config.toml
num_hidden_layers = 26
num_key_value_heads = 5
vocab_size = 2531
hidden_act = "geglu"
norm_place = "pre"
attn_scale = 0.125
optimizer = "adamw"
beta1 = 0.95
max_grad_norm = 1.0
decay_fraction = 1.0
decay_shape = "linear"
max_steps = 5549
dataset = "wikipedia_en"
MLP neurons of a small language model. Each row is named by its layer, matrix (gate and up: input weights) and neuron, and shows model dimensions 160-223. Each number is 200 + 20 x the weight over its row's rms, rounded and kept within 0 to 999. A neuron's up and down rows have the sign that makes its largest values positive.
Before each neuron's rows, "fires after" lists the tokens most often just before its 100 highest values on Wikipedia text that the model never trained on.

fires after: "==", "===", "\n", "===="
L3.gate263,220,237,212,203,197,205,214,197,188,219,200,203,204,199,208,233,179,168,174,189,209,228,204,210,165,213,171,184,200,199,183,198,172,204,182,211,213,198,144,242,182,187,211,174,213,179,184,254,183,175,200,194,193,192,224,192,190,259,206,199,224,183,200,189
L3.up263,199,195,176,179,216,178,218,178,219,210,196,192,214,175,209,227,196,226,192,180,213,183,179,221,196,207,194,186,197,196,210,214,202,199,175,230,176,190,183,187,196,208,237,203,211,212,204,189,201,209,214,191,211,189,223,219,164,207,229,220,232,192,167,189

fires after: "Alb", "3", "voc", "str", "gu", "2"
L3.gate1215,198,215,208,201,200,232,184,210,178,157,228,226,217,206,185,179,194,188,188,230,198,184,212,193,219,207,196,156,206,233,258,214,233,189,210,207,212,196,211,175,217,194,209,251,209,205,184,178,182,208,209,148,186,189,221,184,201,214,204,210,168,238,174,192
L3.up1215,229,201,210,206,198,214,213,211,211,214,182,187,210,177,196,212,216,169,196,187,230,186,216,172,212,228,210,240,235,191,196,193,203,218,192,194,217,214,199,216,213,203,196,191,196,183,197,188,206,234,197,185,208,172,172,178,226,221,226,179,199,196,199,188

fires after: "| ", "; ", "0 ", "2", "ed "
L10.gate105,151,203,230,186,176,212,219,228,210,223,214,214,191,205,233,207,212,194,214,207,206,239,190,206,195,225,200,174,203,191,211,227,195,172,217,172,186,241,185,205,171,207,194,203,181,210,185,229,225,185,179,207,205,197,203,191,207,188,213,217,209,218,214,183
L10.up105,171,182,200,187,187,240,200,203,190,172,238,245,205,199,218,196,179,227,214,216,207,209,179,187,180,203,170,219,194,217,206,197,206,165,205,153,209,196,228,197,209,189,229,187,167,182,219,231,240,200,226,224,180,199,226,182,238,199,202,255,190,204,218,183

fires after: "| ", "with", "Elec", "Sup", "elec", "sup"
L3.gate6,146,222,198,177,178,180,204,204,172,199,218,168,224,199,193,246,228,184,176,193,188,199,236,231,207,196,203,214,211,181,186,180,219,201,192,195,179,208,209,169,178,186,190,188,172,212,228,198,186,203,192,212,175,213,211,182,224,200,171,206,211,207,217,194
L3.up6,185,214,199,177,227,156,202,170,167,196,221,215,207,196,190,227,186,197,187,195,175,177,207,240,215,236,243,190,212,202,210,177,197,222,240,194,195,173,227,175,212,188,208,186,160,206,222,194,166,189,208,181,182,227,210,213,210,212,184,234,189,207,211,195

fires after: "P", "V", "Val", "L", "M"
L19.gate30,224,212,211,227,212,217,196,180,235,200,179,208,211,169,199,187,171,184,211,190,206,199,207,213,227,213,222,209,234,196,192,184,183,212,195,208,223,186,167,175,218,195,182,216,229,182,183,201,195,203,212,210,209,192,186,201,208,198,185,184,225,194,265,221
L19.up30,237,182,188,214,211,200,186,194,157,196,177,172,202,213,196,181,226,172,193,164,221,211,230,217,221,206,184,190,238,179,185,194,196,222,198,198,207,200,221,209,221,158,192,233,229,195,211,236,187,177,161,183,201,181,190,211,192,191,202,201,179,188,199,213

fires after: "\n", ")", "'", "F", "his "
L19.gate114,180,216,187,232,204,179,207,202,233,203,253,197,214,168,200,169,211,185,195,163,223,233,190,208,207,188,188,149,152,184,238,176,231,241,181,225,162,212,203,192,218,236,236,242,202,207,228,247,183,204,208,184,197,193,212,214,201,185,191,219,233,186,211,239
L19.up114,171,182,206,168,160,205,213,213,222,219,187,196,211,211,201,180,194,194,210,219,196,206,191,189,170,184,200,159,206,180,202,193,190,220,204,211,180,181,224,197,157,206,195,232,215,182,233,189,193,176,200,204,189,229,212,226,196,182,200,187,217,210,216,203

fires after: "\n", ")", "clos", "ar"
L10.gate794,192,206,181,222,192,169,214,187,214,193,210,237,207,212,216,206,190,161,205,181,193,203,188,235,188,206,216,187,190,178,236,176,194,180,207,203,174,229,179,197,189,197,165,224,204,197,196,216,177,222,226,230,219,208,202,206,184,208,215,197,188,214,201,213
L10.up794,210,195,218,190,210,180,221,196,237,217,202,239,222,174,197,192,224,198,205,193,206,182,182,188,192,206,234,229,176,201,230,219,219,190,214,180,188,194,201,236,157,183,211,205,205,230,203,220,188,214,202,204,233,201,164,203,200,202,196,200,194,208,226,233

fires after: "\n", "eng", "was "
L8.gate991,213,196,222,168,201,218,177,212,219,216,189,222,213,214,154,176,225,186,218,178,197,204,207,186,214,211,206,193,146,194,198,191,244,226,197,186,209,180,180,180,189,185,183,217,228,192,200,212,212,190,191,190,186,186,179,215,173,205,232,217,216,188,241,215
L8.up991,212,180,205,211,205,215,185,211,199,186,150,228,239,219,170,198,234,183,228,166,191,196,215,206,219,227,220,202,202,171,176,184,225,214,179,202,179,170,218,218,228,185,178,215,210,221,184,188,212,204,183,200,210,219,185,207,186,194,184,192,215,175,215,197

fires after: "H", "W", "N", "h", "w", "K"
L19.gate356,189,203,192,181,212,234,225,231,188,221,235,162,201,183,203,193,176,215,197,190,185,218,204,168,197,206,236,168,177,196,170,185,215,195,178,168,179,236,151,161,194,190,197,189,224,208,219,193,183,211,163,185,176,220,183,193,234,199,205,214,209,174,214,194
L19.up356,189,169,184,194,204,223,244,192,197,187,190,165,188,170,187,204,170,224,213,233,221,228,211,155,212,191,218,195,186,193,201,180,197,212,202,169,154,205,184,175,207,190,172,210,207,192,178,196,191,207,174,198,197,176,153,167,200,233,214,189,210,166,201,225

fires after: ". ", "\n\n", "\n", ", ", "af", "Un"
L19.gate315,227,240,200,157,167,165,185,225,194,211,220,211,176,187,201,207,200,215,173,194,215,215,205,188,234,198,202,206,215,214,184,203,214,248,192,194,199,202,195,208,189,183,201,241,192,218,186,244,162,204,217,201,236,181,185,206,188,197,168,177,212,194,221,185
L19.up315,210,200,231,214,207,204,211,231,226,179,195,214,216,217,198,188,177,217,187,181,209,208,202,165,208,176,216,187,216,196,204,207,170,184,186,252,199,149,174,185,252,259,212,199,190,211,179,230,187,154,158,210,192,193,209,189,176,190,217,198,212,228,174,215

fires after: "\n"
L10.gate144,202,217,190,197,214,218,204,214,231,205,173,232,214,203,181,184,175,223,210,185,187,189,183,222,203,197,219,178,182,187,176,210,214,231,208,176,191,202,187,196,178,245,165,197,207,208,160,218,215,204,198,214,195,196,204,208,198,227,217,229,198,200,188,201
L10.up144,228,184,232,176,195,183,209,218,201,182,164,207,211,210,207,165,178,176,212,165,215,182,216,192,206,213,227,183,196,158,184,187,210,193,198,218,165,203,198,188,238,215,182,175,224,206,189,201,192,218,178,177,253,184,207,173,180,203,190,197,145,213,197,266

fires after: "w", "b", "br", "l", "tr", "st"
L19.gate584,198,175,204,166,177,182,209,189,192,187,198,203,194,198,216,187,201,203,206,167,199,202,186,230,146,225,181,223,158,239,178,194,236,201,190,169,223,214,204,182,225,185,230,195,220,195,177,223,183,179,200,201,206,148,219,217,210,189,190,198,180,215,218,208
L19.up584,184,215,193,187,222,219,180,208,204,221,173,173,208,235,210,189,203,204,207,195,200,211,169,238,181,207,174,203,190,229,195,243,193,232,184,195,201,205,205,173,178,187,211,202,219,194,167,175,187,205,188,149,203,208,231,201,209,187,205,180,165,206,198,209

fires after: "H", "Sh", "wh", "Th", "W"
L19.gate869,160,205,230,175,184,168,206,200,198,193,229,187,183,197,176,208,210,208,180,206,225,198,190,164,185,239,220,174,178,209,162,211,179,175,184,163,197,170,172,207,212,164,192,178,178,204,204,212,190,207,191,180,213,230,187,170,216,201,194,177,211,181,205,181
L19.up869,183,189,209,189,214,216,213,204,194,192,204,166,168,139,193,152,191,226,193,171,223,217,215,203,173,188,188,227,210,167,200,175,242,191,187,195,195,199,150,196,213,207,210,182,212,183,168,209,168,211,221,196,191,190,211,181,215,195,212,189,214,195,211,258

fires after: "| ", "(", "2"
L3.gate146,190,184,199,208,224,198,193,218,200,228,198,133,207,183,168,207,223,230,173,173,206,188,208,217,218,187,212,216,217,200,215,217,196,207,216,219,212,192,189,201,182,172,204,212,201,219,223,223,233,192,179,220,203,182,202,193,175,240,209,216,179,211,213,217
L3.up146,201,215,189,178,206,194,184,199,218,231,213,180,195,188,196,215,256,226,169,179,182,206,188,211,213,185,192,220,231,218,232,224,158,222,190,191,188,179,182,195,195,222,186,196,232,205,198,201,216,190,185,203,209,176,194,165,200,229,218,204,205,232,233,173

fires after: "h", "f", "R", "S", "ec", "H"
L9.gate644,188,198,192,189,180,211,183,233,177,176,192,215,175,210,189,202,249,204,210,171,193,222,149,176,185,212,235,198,195,170,205,220,196,184,230,179,199,180,187,190,199,205,196,221,207,247,188,229,230,207,208,217,193,214,193,227,211,190,197,189,165,210,200,207
L9.up644,203,201,201,197,182,241,214,200,225,176,197,200,180,195,176,173,216,198,223,215,209,236,203,175,199,177,173,197,214,216,214,218,207,204,215,184,230,190,204,176,183,238,185,218,173,209,183,211,204,211,231,253,210,200,238,264,179,210,212,143,186,217,196,207

fires after: "s", "S", "fr", "ex", "o", "os"
L19.gate476,183,223,189,200,190,234,204,234,164,184,203,229,212,173,203,186,222,175,193,195,187,190,205,188,230,224,174,203,207,167,232,193,205,219,190,199,192,198,196,204,200,229,205,212,196,143,211,205,201,210,172,220,196,199,215,204,222,192,215,154,209,213,196,193
L19.up476,196,221,171,181,185,209,196,231,194,174,244,235,227,199,190,161,183,164,172,189,217,224,213,199,238,223,232,207,196,163,195,212,222,166,178,208,218,221,175,180,169,170,167,208,219,225,175,210,202,196,190,147,174,202,212,215,218,201,222,206,169,164,210,217

fires after: "\n", "), "
L8.gate1191,211,196,193,208,214,182,209,177,204,186,222,224,208,210,213,193,194,169,212,252,237,204,214,167,207,165,203,201,212,193,214,177,214,213,229,153,225,189,202,197,212,167,173,194,184,155,170,200,175,200,209,215,200,187,230,191,197,223,203,133,185,170,189,204
L8.up1191,199,177,206,234,213,204,199,178,209,184,230,205,252,184,229,186,183,163,209,228,215,175,227,168,194,185,183,237,187,176,225,200,228,240,235,177,211,205,219,196,235,182,176,184,184,176,192,172,164,206,201,246,203,201,215,221,230,219,196,176,186,191,194,228

fires after: "t", "ot", "et", "ax", "e", "op"
L19.gate1272,239,186,185,214,209,229,220,191,183,184,222,189,200,188,190,196,157,178,196,174,173,219,180,208,179,193,220,192,216,193,187,199,215,170,201,206,200,170,192,232,215,206,220,180,202,212,209,209,175,217,191,206,182,190,227,202,193,207,193,199,226,209,178,203
L19.up1272,194,200,214,192,186,181,172,191,198,245,203,194,190,194,223,229,186,180,180,208,215,214,213,210,222,229,201,184,174,219,196,190,163,199,244,185,228,202,199,192,185,192,185,209,193,185,225,191,221,194,198,197,202,209,206,186,211,210,177,189,201,212,221,196

fires after: ". ", "id", "==", "l", "\n\n"
L6.gate71,184,226,175,185,186,161,167,217,183,192,220,203,179,221,212,214,188,186,198,214,208,236,174,180,176,194,213,188,244,195,180,189,242,215,234,223,217,199,191,182,176,208,211,210,207,218,232,206,208,190,184,199,185,230,206,216,216,194,224,193,213,239,189,198
L6.up71,209,221,223,165,186,193,216,185,201,226,188,177,218,182,176,224,178,204,190,202,188,218,176,179,216,220,196,189,192,195,192,183,151,178,202,195,196,173,230,204,217,235,224,230,204,219,209,185,236,191,202,176,202,225,189,258,200,211,189,151,211,200,205,174

fires after: "D", "comp", "Vi", "i", "N", "p"
L6.gate729,175,238,178,182,209,223,181,214,199,222,174,210,180,231,190,195,229,227,191,207,159,234,227,144,190,223,197,209,215,199,224,212,218,194,192,214,193,205,179,187,191,208,199,236,181,242,218,198,251,218,200,164,231,182,149,158,209,210,163,191,227,186,235,203
L6.up729,206,204,201,217,190,215,179,216,215,212,226,225,199,204,191,198,192,214,214,217,191,250,239,198,188,245,196,163,174,205,224,179,217,179,182,193,207,208,186,185,146,210,204,189,211,217,187,219,212,213,203,151,217,224,145,147,209,189,175,174,190,214,224,197

fires after: "A", "R", "L", "M", "E", "I"
L10.gate625,179,202,179,215,223,188,197,222,192,230,215,191,192,172,191,173,180,174,205,216,203,200,234,203,214,193,247,191,220,194,185,191,209,218,174,199,191,208,167,179,208,180,206,174,216,228,203,213,215,203,202,188,187,155,232,187,243,174,201,211,182,196,220,227
L10.up625,210,187,183,202,209,233,196,202,241,224,215,186,181,254,232,215,228,214,192,178,197,204,195,199,183,232,235,209,213,238,223,173,201,216,166,182,192,197,212,213,182,187,182,219,208,213,184,214,177,194,183,223,175,147,208,198,216,193,179,176,167,194,198,212

fires after: "1", "2", "S", "4", "s"
L19.gate759,187,176,226,180,193,204,201,218,179,200,201,184,190,210,215,210,214,200,194,189,224,229,178,178,243,183,188,207,202,208,189,189,226,235,191,201,176,183,204,191,204,217,211,222,215,167,201,191,200,202,184,213,168,157,192,192,196,228,212,200,177,165,249,219
L19.up759,167,198,221,133,205,203,216,206,200,195,200,239,214,191,229,183,234,198,181,220,181,223,179,182,226,204,201,221,182,191,176,153,163,151,161,198,186,197,182,218,219,182,200,217,191,213,197,185,211,212,223,251,203,199,174,180,223,183,217,194,209,165,213,170

fires after: "G", "K", "Y", "g", "y", "a"
L19.gate241,183,186,210,202,196,180,224,208,237,219,193,194,198,188,210,167,181,163,199,165,247,176,173,177,251,220,212,227,215,177,185,200,183,201,140,213,207,256,179,190,181,204,214,191,255,218,213,181,159,223,201,194,193,257,183,215,224,218,213,211,224,190,222,207
L19.up241,170,181,200,192,191,214,201,161,189,212,201,220,195,206,204,199,205,191,196,183,213,220,198,180,207,194,236,224,183,214,180,215,217,237,197,182,194,181,174,223,200,173,193,218,236,190,219,191,183,210,183,182,222,220,178,196,199,167,175,208,150,216,200,235

fires after: "ir", "or", "y", "Mor", "'"
L19.gate905,188,186,212,196,211,211,202,205,203,210,184,216,181,238,210,227,216,235,201,215,210,210,191,189,223,189,163,213,170,196,176,223,184,187,161,165,208,174,219,193,219,181,228,217,238,201,211,204,190,215,197,181,263,229,172,214,173,188,191,215,184,229,193,221
L19.up905,219,199,200,225,190,202,215,205,197,187,173,167,189,197,171,224,191,191,249,176,208,216,196,208,195,176,201,205,182,196,204,205,197,211,209,192,243,165,211,185,237,181,207,187,249,199,179,201,194,213,183,203,211,191,185,196,184,203,174,236,166,192,169,188

fires after: "El", "L", "M", "al", "el", "Hol"
L19.gate234,177,198,207,171,171,205,221,189,195,222,191,186,171,211,202,183,208,188,200,192,222,175,187,168,216,228,220,221,188,174,193,180,167,207,190,250,200,196,174,201,167,199,186,228,239,206,200,203,195,205,200,189,218,191,184,208,199,226,212,212,219,213,199,193
L19.up234,185,195,210,215,206,206,175,231,172,206,187,243,170,173,174,229,214,208,193,190,195,178,219,208,201,182,200,208,218,187,208,189,220,213,191,188,195,170,202,197,204,174,193,185,186,186,212,192,195,196,183,216,196,188,160,247,188,190,191,191,197,164,182,185

fires after: "Mar", "R", "v", "mar"
L19.gate857,176,207,195,196,204,213,166,209,206,167,218,204,194,167,206,194,241,232,192,184,183,172,193,211,195,200,177,229,215,190,199,234,206,188,175,194,221,223,198,201,194,205,181,200,192,207,196,186,177,199,204,198,232,243,187,194,209,209,199,205,179,211,202,185
L19.up857,205,199,201,173,218,210,229,223,207,149,186,171,209,213,193,173,206,242,191,179,227,217,180,184,206,192,141,201,203,155,194,221,228,189,195,193,213,234,212,170,182,179,198,231,221,218,154,217,215,193,197,179,201,198,193,186,205,207,178,202,180,202,204,192

fires after: "G", "D", "K", "S", "Sch"
L19.gate301,184,225,192,197,172,181,237,223,208,204,169,178,167,207,221,171,193,228,178,183,192,187,204,162,221,211,219,228,202,183,185,222,192,181,176,192,156,201,167,185,209,208,189,178,221,203,172,211,219,194,179,185,195,206,179,198,208,239,201,197,183,176,208,201
L19.up301,170,195,210,199,217,196,225,201,209,178,188,168,215,198,172,188,202,211,181,200,182,199,256,189,207,206,235,196,233,204,198,204,194,199,195,208,210,214,208,187,192,208,212,198,192,182,214,214,186,218,162,187,179,207,230,209,187,224,188,206,165,186,179,203

fires after: "m", "d", "M", "8 ", "T", "S"
L19.gate1051,226,194,217,149,195,229,212,169,231,205,187,189,178,179,193,215,166,193,179,221,228,206,192,173,201,251,185,206,231,230,211,169,216,172,167,230,184,248,208,216,180,215,212,168,241,209,220,194,164,183,185,237,218,187,211,180,257,224,199,172,229,179,217,214
L19.up1051,199,200,161,174,204,207,180,234,177,222,218,208,206,192,180,196,202,196,213,225,189,208,201,192,177,219,201,204,183,191,197,205,199,183,185,216,170,214,198,161,182,213,190,219,166,176,194,228,185,205,163,226,217,170,179,185,214,194,223,169,205,207,205,182

fires after: "\n", "8"
L9.gate43,185,194,212,199,214,214,245,237,223,203,210,183,227,202,189,167,188,152,217,187,196,195,209,211,218,221,186,180,176,191,199,208,222,183,211,189,164,216,175,195,201,188,170,193,244,206,204,233,189,210,208,194,213,213,228,212,191,219,224,220,199,214,221,247
L9.up43,217,201,201,236,234,184,213,218,197,216,205,192,177,203,211,213,162,198,196,192,207,201,176,188,169,198,207,187,220,175,209,206,225,202,164,197,216,183,198,189,200,201,218,199,195,209,195,178,192,200,232,239,190,158,212,216,172,196,162,185,250,183,173,192

fires after: "(", "| ", "fin", "rem", "ev"
L6.gate46,185,192,191,253,200,223,210,230,194,203,171,163,218,199,203,212,197,171,189,194,200,195,181,202,187,221,196,194,216,202,174,232,203,175,221,189,210,215,213,214,207,165,169,164,183,213,188,206,223,209,200,213,223,181,181,185,213,214,199,222,218,233,190,191
L6.up46,191,228,209,170,217,204,205,199,235,207,186,167,194,204,209,228,224,169,181,193,210,207,169,181,193,199,205,227,218,175,202,196,194,245,220,184,187,173,219,191,176,199,197,163,175,188,271,180,201,196,203,183,196,218,184,193,202,190,199,195,180,214,219,191

fires after: "par", "Elec", "con", "pol", "elec", "eder"
L3.gate986,197,214,227,217,213,225,203,175,161,199,222,163,185,194,194,225,188,202,146,201,185,191,190,240,210,196,207,199,207,228,214,214,201,188,186,218,202,198,183,153,212,198,184,178,190,208,202,227,182,192,198,174,178,186,196,199,182,205,195,242,193,218,218,186
L3.up986,233,201,200,205,202,237,214,190,203,206,217,184,197,165,202,219,199,195,156,202,216,180,199,209,208,184,216,223,249,190,164,215,200,216,197,202,171,182,193,210,211,172,180,148,206,198,194,200,183,183,204,178,185,157,217,176,179,203,192,205,253,206,228,209

fires after: "201", "199", "200", "the ", "196", "L"
L19.gate108,194,194,207,184,160,157,208,178,204,241,189,149,184,198,206,195,218,184,169,184,219,169,203,222,235,206,215,179,219,209,174,206,171,168,214,218,170,166,167,184,205,181,213,184,208,196,198,195,191,172,207,191,216,218,191,224,247,195,209,230,234,224,213,185
L19.up108,157,182,202,217,213,190,194,173,227,178,178,186,203,203,188,222,184,209,227,212,184,211,184,204,207,206,197,217,208,197,201,212,188,188,178,223,227,182,193,178,192,180,210,228,227,193,173,202,212,201,203,206,159,219,193,217,212,230,191,188,229,165,192,187

fires after: "'", "p", "Wh", "S", "wh", "An"
L3.gate601,160,189,221,204,196,227,220,227,200,165,178,181,196,197,191,198,222,228,193,172,168,190,190,219,216,165,195,223,181,176,150,159,197,189,207,196,168,208,177,190,207,215,227,206,207,216,208,232,197,240,176,246,203,228,172,215,196,146,195,202,202,203,193,197
L3.up601,216,223,186,200,187,210,171,238,226,205,174,232,226,193,187,209,212,220,198,210,185,237,179,188,232,194,179,262,237,206,228,185,208,254,172,180,215,226,190,170,193,177,192,243,215,207,191,194,212,201,218,222,201,225,228,180,170,207,199,181,213,173,195,191

fires after: "p", "star", "ec", "Wh", "World ", "F"
L3.gate78,198,234,180,185,196,212,200,200,206,190,196,214,190,180,221,219,176,188,227,186,168,206,176,180,164,194,181,182,202,151,163,170,192,203,174,198,194,212,190,199,188,252,244,205,215,186,193,205,201,208,245,208,204,222,173,201,210,167,185,215,211,243,226,163
L3.up78,212,217,202,218,214,192,197,220,219,207,186,168,177,176,187,192,191,200,202,201,199,200,192,208,188,201,186,170,184,187,198,214,207,199,211,250,197,199,207,191,196,204,183,252,187,186,224,195,167,215,183,214,208,190,221,189,181,168,208,163,173,180,213,180

fires after: "1", "0", "2", "3", "8", "7"
L8.gate1054,195,217,230,168,191,218,226,208,182,250,227,180,213,190,154,195,212,158,182,180,196,183,198,203,209,213,207,158,175,200,200,191,214,190,213,198,165,192,171,169,215,235,189,179,216,200,214,214,197,194,174,176,215,192,205,197,218,211,198,232,209,189,227,206
L8.up1054,217,193,197,190,188,189,201,195,200,186,230,166,241,187,191,204,192,175,176,208,213,225,212,205,230,192,211,210,190,159,199,159,197,228,184,170,197,200,190,172,190,172,218,147,210,191,204,197,177,205,184,185,201,169,199,188,204,207,214,182,204,191,237,202

fires after: "s", "h", "sh", "H", "of ", "1"
L19.gate242,183,197,217,201,209,193,214,201,229,214,198,196,205,216,208,219,180,183,190,173,193,211,182,195,200,250,184,197,199,197,180,245,230,251,216,184,199,216,191,175,183,202,213,197,227,174,223,214,183,222,196,229,204,229,199,204,186,215,214,171,246,176,228,206
L19.up242,183,183,213,198,217,185,200,203,198,187,229,217,169,233,203,194,183,244,204,196,192,214,180,162,184,243,222,212,194,214,189,190,204,177,227,169,244,226,207,212,199,194,171,188,193,238,197,184,193,224,198,253,183,218,198,214,180,197,189,163,222,210,186,171

fires after: "de", "st", "w", "fl", "co", "str"
L19.gate1199,237,222,184,197,149,184,230,181,204,185,241,215,205,178,193,211,239,210,189,221,208,215,207,177,171,179,225,217,189,171,176,225,213,186,160,151,185,188,184,206,184,182,191,178,238,200,160,197,159,222,202,203,197,196,224,211,199,215,187,205,187,212,195,203
L19.up1199,224,198,163,144,201,194,170,181,176,221,216,187,235,194,193,178,206,219,222,174,217,197,194,203,210,217,185,188,191,199,211,197,214,172,265,194,208,211,244,202,204,186,165,235,185,177,191,201,208,189,198,172,204,200,204,196,224,153,194,176,196,165,196,248

fires after: "| ", "0 ", " ", "8 ", "1 ", "2 "
L9.gate1214,150,207,236,209,213,229,199,220,198,183,203,189,205,218,223,190,216,202,192,206,197,228,207,207,210,217,174,212,199,223,202,212,216,201,197,201,172,230,180,209,192,189,201,215,194,206,189,255,200,177,184,213,197,211,209,203,217,185,226,221,197,191,217,198
L9.up1214,190,204,203,212,158,209,222,171,205,189,202,212,224,193,196,209,176,183,191,203,188,206,176,221,204,201,202,220,185,186,228,218,203,228,199,246,183,223,182,193,216,216,197,205,197,181,196,179,218,168,197,190,193,221,232,222,157,224,231,204,217,197,218,160

fires after: "P", "K", "H", "a", "l", "Govern"
L3.gate1178,236,158,201,183,203,214,185,182,206,207,216,207,199,183,206,197,210,162,185,213,171,188,197,187,171,199,206,226,204,162,208,177,205,209,214,186,232,195,239,213,191,184,200,192,199,228,233,225,207,184,190,184,220,189,197,198,179,180,164,181,204,204,204,189
L3.up1178,211,222,179,217,194,189,185,175,206,219,178,194,185,197,172,204,191,167,232,207,201,215,222,228,207,178,174,205,214,201,219,161,230,207,207,202,200,200,192,233,230,210,199,149,192,180,237,227,238,214,213,146,163,204,182,231,184,201,200,191,220,190,190,207

fires after: "v", "R", "ol", "F", "f"
L19.gate915,232,230,228,214,189,201,186,227,193,167,181,171,201,159,189,222,242,226,204,187,227,198,226,196,216,176,194,206,222,212,231,213,208,208,195,213,208,193,211,158,161,234,198,202,192,209,210,240,233,218,201,178,217,193,188,206,214,200,215,218,181,210,182,173
L19.up915,193,180,201,219,179,198,202,210,193,174,186,189,167,212,220,159,165,175,210,182,186,196,172,157,183,180,182,223,219,166,176,175,225,196,213,218,229,211,200,202,225,198,165,208,210,208,218,194,189,209,239,224,198,160,205,168,207,214,181,195,175,202,182,177

fires after: "S", "s", "D", "M", "Ex"
L19.gate316,200,201,213,184,159,228,220,189,193,179,230,191,211,156,189,199,199,176,151,207,196,215,202,168,193,257,221,180,235,172,174,192,192,150,198,209,210,208,156,182,223,224,187,194,205,208,199,242,207,201,165,194,189,178,230,193,240,195,194,197,208,164,203,173
L19.up316,166,194,194,199,198,190,201,188,187,202,193,197,248,167,165,192,172,176,198,236,234,189,219,190,204,236,181,213,223,196,185,174,188,199,187,194,177,195,196,207,227,182,171,216,205,194,192,244,203,200,205,212,195,196,212,211,225,222,200,221,189,198,191,217

fires after: "f", "he", "l", "s", "He", "h"
L3.gate1055,154,186,208,228,227,182,198,220,196,175,198,208,206,195,178,218,231,193,244,180,191,213,170,172,192,191,216,199,170,191,183,167,206,227,184,194,176,143,209,204,215,191,209,199,173,214,173,223,190,208,217,212,184,238,178,210,186,168,212,199,252,211,193,182
L3.up1055,198,193,229,198,217,230,193,210,226,177,187,240,193,217,227,239,202,173,246,197,216,186,179,211,187,214,225,217,177,189,203,207,215,214,196,191,189,190,200,199,215,176,231,176,207,202,186,223,231,211,209,215,210,199,189,216,184,181,213,197,225,235,181,210

fires after: "'", "Mc", "G", "y"
L19.gate682,195,204,234,196,186,197,188,251,207,242,187,214,229,212,194,168,215,212,155,195,201,202,187,176,213,197,208,209,171,184,176,178,185,209,180,221,236,179,199,203,195,248,171,185,223,204,193,197,167,191,215,174,212,245,206,198,201,159,202,194,177,169,181,189
L19.up682,179,202,230,193,214,212,219,252,211,190,200,226,207,205,165,181,217,215,210,198,201,241,210,192,211,227,201,218,219,161,165,212,201,188,185,216,217,145,216,180,201,197,200,232,200,194,200,225,244,195,222,184,217,204,181,214,189,235,210,235,182,190,212,172

fires after: "S", "G", "D", "s", "A", "E"
L19.gate491,197,226,181,201,191,212,223,206,196,203,196,223,188,206,217,213,207,206,151,207,165,203,225,180,232,207,220,239,186,183,228,211,200,201,170,215,216,194,173,196,212,196,221,201,199,234,170,207,237,210,167,213,209,202,200,198,224,202,229,192,207,213,195,195
L19.up491,201,210,185,203,209,205,210,201,207,209,225,220,219,208,181,217,156,210,196,185,131,145,206,222,227,199,183,195,207,210,208,188,206,167,167,203,224,187,187,194,203,202,214,199,194,227,197,213,202,184,171,190,171,228,198,216,222,221,164,211,198,164,201,183

fires after: "Reg", "Div", "rig", "reg", "im"
L6.gate559,194,190,189,218,188,178,230,183,206,165,213,206,179,183,206,187,185,165,194,217,185,187,171,210,200,197,170,182,168,235,199,204,188,203,210,195,217,188,189,170,186,220,226,200,223,203,215,220,185,184,186,232,170,216,225,203,244,204,181,200,220,228,203,202
L6.up559,184,187,197,208,237,206,197,156,183,189,222,177,190,206,235,182,196,188,197,243,214,172,214,203,198,211,213,173,177,225,198,220,169,180,172,161,205,203,214,225,212,201,195,213,216,179,188,209,166,214,187,196,169,196,227,204,196,239,215,202,178,170,163,206